{"n_layer": 10, "tie_embeddings": false, "lr_mult_down": 2.0, "beta1": 0.9, "lr_head": 0.00825, "warmup_steps": 200, "train_tokens": 1085000000}
MLP neurons of a small language model. Each row is named by its layer, matrix (up: input weights) and neuron, and shows model dimensions 176-303. Each number is 128 + 32 x the weight over its row's rms, rounded and kept within 0 to 255. Numbers have three digits each.
A block is one neuron, or neurons of one layer that tend to fire together. Before each block is what it responds to, as a language model described it from the Wikipedia text at the highest values.

Predictable word completions
L2.up36:145101119146134166121118115173124104134095151188240125163142169143125150156157106178112121173128150124144143222142105136127109155148136128166160151135174154109157150126159125122091096142147139085148139155155143131157151167124068190125153168153124190161159136141141139116172113177168149096157144108151176163113106182165173148058148148159179146100123159152190154157106088159131173107143

Country and nationality names
L7.up47:087122040226127185148129176118124143115016142138101103130115172109141091108109160103151055165130071126165125138177122140044140137146113145131126170070110180124073116108113138099141098143109142123158108151093137086087197113098157146178138125140127137150156113176185142130170085145095081087125153129100171121117164132189138127168126098098135101161145123118162120110078170086067141153083
L7.up271:190154126094134131085143123175078174153145177100140144108093132104161128149138154137087133199099145119095131150161113097202079112148117155113168109177119173201152103117140118162151122164121166092135105088087128076155127184169146130158149169120139153110115103175141071093108142088138060151063109098132161132083158189123137143132095144127160137117113084039174166087147052155077077126167
L7.up407:100102135175171138144130068144096135103074142129175137132191092101159125135073198123082149158164173137157149162169131135114105086139158115125074061045200106194126178097101090117130111151159179119126108110123133119133140191129131111137151107092146120076173160134139107129102142067160134172092112145131122136123163105110130155159143098097136143099099099164127164126095124136119138143132
L7.up425:140140156140136118215108116090136158159143135154126076083214124145094084142078102140124075120150221108144117122151102165148120089115129119102143139092122147161125099140081153168113100130143099102082095166114165094166145132163135115159120129159180070161104108130171073126104035148142170115107143094088174079121125078068164147077138166087119184138115180152101146160135096120190128115116
L7.up457:146183105110122100143098131060129150093107127158160157134122127118174192158175162090107079029159125120129113162133138119166139121131085099143089089092132149115179161074130158111064099164148136184077149127156099140097134133100099175130082118122142121049117155150143156122130143168138139134135111121138144158125146142044147092127146121119136132127116206108128156135127173142139160131107
L7.up526:187123059185188120144127122096076137142154113115161145128193095125114118146116140113175140146108098131120148147121118081116118125124171139071101169136141057065125114153127153123100203195094089112178183169100103171143109154052125140159162116073135143147137138144147169169114136147136140117092114128146134096174197205133171164141134127116092076145132110187095079064093186109179125156107
L7.up570:125089108091099072128059117128151170093153112175117153181153139165105082136168116146086126164184114164093171129183155090219107071070158194166058156115139128137132148117113097086103133102169124184143117146137085116135118183080132139123125117070111140116188142137133106104086146095084159135125141141148144143130191147084063131157082120103110107108104103113153081083155112067116141164110
L7.up579:200096083199124166068090141136136182088155131182097132120196108100110146111138123146141136180113165128066157054152103131180147122088164084136153123115121146072108156106162134158073131133099179133136089150104070136195089121091142114096150136127164136058163074189136119123125114096173120116113107166094151166112149109093077170174082130085141207148086061184103159106121100117076107134212
L7.up602:134082070145135112172199121105100131125113157129126131135155135149098063162103146120165113140143056158123161112168076130138127108116131106090162192148098185095153158159182112098117099117167098106145118105109092127164090144109209189132084101166161151085086122221133119161107121109160078091184132097068140177114118058047134170155129090082070167140101195145141152139106140170094127112109
L7.up711:147099134134113089107104104151123205109117118139090099194163150125073105130138161124132144114114123118107191128142110143181103151144113065119196155157125134123096181151117092132177128145098148102137142132071136140109132150139151110124155139153153095108079119144146138074087144119204117088153084138138169117155186095113134163141133171161153110106096137133168163117140139123117132162130
L7.up730:131098114126145081152158115120132103126104155139099134143157116185124104121116145146105096131083174197048102186145107176076129085095156153095062126143119119144142169124133066111133150105180110186135091091157118149143119143122177170118101158115220096187154132134161132104093121162140091105045126123132164137110186040064125167110153139171165160131139142169143132114134124185075116126119
L7.up822:168099174133170142099124144124125127114148121173149144147139163131069077246156087137105056192083086130130125169140120164106105124118145067123103176096119162109143151136144118153136073176148145109132110108105159129146155111125097108148084134082127157088121071124166106183084089140045146196176139123091154124133129103134090135151088174140131123144066093099120129128144126151138160087149
L7.up913:219104130167150138175119145124141165113105090142103119064098050118116175097143149139167129208112118126113188145187151107160152150133176082053165118154164156133105140154087131109108169129114128151083143150183106102148141157155118138069109128140164079134090122121132110096153099106141210130118099153124168131174090071070092093112146044065120119182097166134152136066146127180098156135051
L7.up1148:094128040135121062146120141067105147100149149118107128143155081124112084142130212162082100137132113140161109074116148114162147071161144041072141091090146134080151127111159209114155090149073143101092137179131150129049149107156161102147098070171134155114136197159165091164094116107121157162137079162115136057124161153123101117105129128137156131108128087123149100129176148096140142189141
L7.up1166:172088123194121096157145138142129149120105127143111084169151122138153111150165121135122138125128183141148223119096110168144136118099147143136159113125072164084171078105185138120115142176127155183124135084151102116159117144068143038102148132128156124106105072183095152174097107131154111183170076164162077131076131102132141130098076174160179207125108131205102123127194136140095075126109
L7.up1253:176102130200141076142072123168134115141101099102111174162137122175046111120122102076095088150173133133100221117157171066119093144090152144076116126124063165148179144133185088136073137170101146171094130081092099159150087186136124091173129147115108166113117092132138153101091110159117138098130164124120125050131145114132130124115158191153103164108140130149137159104127098171109104189105

Structured-text word fragments
L5.up157:129132084155141154087122144176163124120111108125139165185078119101128123093161128151148117084120108125132093119157147109110169122070164090121131104072076166130127110098148109072113186150177183121169146073149136136122145136132113128090134096177138062142088118153136133158114167065120125131108145088168175090123132089093120122060107130160103109116141184105131157111107180159140175148086
L5.up733:075134112112151167102112134102120135117160126174129094115092170079140154073146099167143133117140167147186113023132074113214128102111112093119183151136070132119116136154170157113143034224078095076162140076105112132108145100134116100134177106142117147140130153143146120078113094134105143084201130185119140169139126157092128140102100152068099163151140129139125126138084156125109164099139
L5.up783:122161132155171207145153088141182168157143157150106139151161151157146116091176170128121157157131145089162135104146134166132173125157160124153139113162112148159139156139108171138102112167093138091162186126171126126100181129160119122190140161194127177156152108158200145124142137138156179124126157168110136091125160124137168127155119171129136176136147138135153158141133173152144142137160
L5.up856:150086166148146145114143096112119130138132116132086116189139108089137176155102153078160144115075148151068143117122131149108158122112168153131147162142132125144104096169207150116101133213149163129153180188096133141148146139103115106128154098131089059120129075141104125083038092135194083207164119070150118135145135168053148110140113134115112145095130120086127075100076142114165163072122

Wikipedia template boilerplate
L2.up360:107129071103202099106093137102114131119076150152154161219119172123128132126128151142216144124128122117066107158105080130135053095146114096118113122127119119128164166120100141088075128183121157096134113143062130191105135110078074157110140145075147141110109134158106129142089113122071098178102104052120160180129137184167171067140160092096158131144063091145249110121148141142175090114126

Year first digit
L7.up71:108113124084133148083120114125138077079106124151158147136180080126088163137145135141120127102084104158082166131213121231099208089121167153191105097101163171104068165117058132106107124097157098143119096110177139112203160156140155138176096125108155173167094140102108170183109147087150146131158118131088112118161177070088095171156136083147137123163093155098115200132136115116190127119136
L7.up130:117103081063065123128151099195161110136139122123130090119119160119122141065199146052138130125092112108101129148172180117072148147065206062148127124168115117106138117051100122084122119093195109122170088153102156084172160133136134098129063123127181154170103128116084129144136081148132145138105144169137146083123125116094144172087173157120130101114123125107113096120147173084096124148140
L7.up179:124126118115138098126088142131125136096119121152095160135134096134063166128165113150111143144113173129117123082122146146094166077115109128105135114139175141072110100170147181116124110097142153080126171170059093122114140107123118158154125138179148102168112198124124133125089137110114159141159149138147208102165206130146116051100103136188164202190119146114154144143109142121111128069170
L7.up204:092152091154159174103132076154150103168129162114167131156166111114115146136139096119083116161150114110118168127143175152100109127089142134175121118062086127166074142152124080172146149144153175093131123110070094092140121097117072117104126124155189111112073150119093103091179088178110127123104153061176129177109107108169168106083103170109142124083039115076138151110185087128151111129130
L7.up263:108150122150152159116066162098145118187081178109095143095138069122136165126099088169140133132161083085101148076094091126160094138181098143131152120141151099148122142089129171100128148086131132149161126194127143138136145161084037107110136106090113083101156144101144124081123166112162147236148162158094162171177094111136143087112119104112105162166152105095172116160169125127161149062127
L7.up266:141081135100136083143134140124158103166143163077091105187125136093089149136127099057128175152130158110122165083130139143047118112138117121180134155148194129141131125104167155127106125104223140107119179185152117157067123099071132088132122145138159152188154175121145139106165066113133091069136136115165123212092182108101151155119112109099116095182097123089088124113163139125187072139109
L7.up383:134099157131116148176160136166137123135145152096115114124132056078118085104132153141133103117128105172136116139132141139105095209144130087094154107155148114147149149124114105099124114141148137071109147092099152125149152134105098112136095154115121067141114187094097105137151127096047120121099084088143142141102107093103139127112140083148150067120127142100123116149135131216173127107143
L7.up387:090188162132154158189106120137128155117113115112128134139131139052111135108139131101172156175139119167131152135135153158108117156111116107106153080111132099097104136137090076097133116154193028128117091172097116170112144105157143122105181161141084122102109079134143115140178157117119109080141134109130088099177130120136166139127100136146160100058116148065130185115119124116093129099127
L7.up680:150213127099174135157118096180131114123119145094127154174091100168111154099104121149169150095127113081133179123142077198167130184098097127097084155119124131150117101162154143097137143120128133138170090187089111142098144154098119138114151126156177130089094136148179146110191118147110135121107157130102070134152146179143156183133134209084109068159152110166144181106113128076137078083090
L7.up729:170163146149142119151135168115095114177171136121063146087152195123065110122138073110123107166125149156126151164160135150106176172210116075122133103125147162115116116126115162170077107143140124118132203155175136141106171102094093163115122150126157173178172053132171172178169148095105107100124132130116098142157113149120162145105115168117112143075110099140172107102159145094121132123106
L7.up981:131144116096172162122086114085135092113070150133127123129161109129111149069090061098149122094100160142184095120155080184093167159093134113096170168106189148101143164155142098123117111126121100086105174105133118164127201160088114157080161067157124107093107090114151165159124155108137093126160140116086139126031090134105121101092122158062101140119040155149115137131133125069070136150153
L7.up1009:074170105121140154157137087118154098148161136125130115130136133109099119095134120124044148123129126133166124155094153126070115129152113119113168167129134151117153056124111038136070126104180124165148207193106128106108134095126147117151103115117162160185108125115111092129130138080079139148120098061185132126078160068152141139091130175083147105096121137128175170200091164049157113136155
L7.up1052:142122096107123108163101123139114145093092114132128167141156073152190167129110137129145125110125176089033135115066107125163119111099126166159118132110123126105177106139113083130085175164163109152137144137109121178145136093085110168148172128117135113086077158138230101110127114074093124118164127140165138156162151028190174039135130104151106093116104135090129178103114153107093083050147
L7.up1118:108145152165168124186116141097148105154131115140127128105116073140154094165150080117142145119092198117102116076132145139137112172113155077155125124109213095123107147144155149145125079059125164101136164170143182242188139156114142127153106148111125131134121161089083129130157146070201123121122131087128191116125137078170106170120074142125119103141135159146189126072115221186085191102143
L7.up1140:114134138089136136180127051213135107135138124133116083147137117132088120149141097089177166129132164138121125124096165164084134150168115090117129094133155129075118140178052104152102115108096123115135134138107154068210101052077109155172125082084114170118124130118035144126170109110090124159160184144127174170093164099157185155121123119191154135142112139142118099147108152105155113166143
L7.up1160:202119084138124130123130101172072070145100213157124159074163089121096151099101144100126075139133093139105083089136096155172191111148098107065147116085105147146068118103165122129143121120182098119124141171142103182177197170133101158134137139121174047118115124092109095167176123143117127135166119130139084143119109093118144111106140146128110110154133094158072184137131113156132147148168

Year after preposition
L5.up325:100121085165133066101104160112119179169205161091125094124146111092093129127152077152138161162124154105119135115182090121156131141167095082095088135102142108122134110121153115071122180155087134117153153134164157111127125119095085096090159183118107148156169095100067145105130116094091125185154157175103205136086160131148093120152152113156182119174119122174122104073135129114118105158111
L5.up368:153098093133142130090128095148136144104124162136129120126170122085193143170141132176137140096145113094183120109156104196171184143093154071161088129096128095143123109168159130110114186126074144066082131124106120167115160136149122133135056094109160151146170142200096131119107150152118162126172096146074062057071152073088168150120156149125150114144147175137164156147100100114171122078158
L5.up425:093075107083060159079195066175109154094133169104136064098178124152168159105138148101168134099108109131125068160122142119126112128151129075113180164106155102061150151196167148134155138115170095088105163175118138165138152136091111094125085094105166139102124165107121124181110158130127167143093145084140177132075113138150108143102080185103157084114123171151135095158165118075120132154131
L5.up711:146137105159126155099098135111137131187131115162090082048069189161138097097130101097173187188130104111148160112169068194103085146115111080162134129115151159138104076068135107127090136088145202103050108096131088125117096105096093140126107165207101139096105175118167174119147130120152100142107160106152130151095114069104141155139127158118171182119127046147081121082194057091142124145147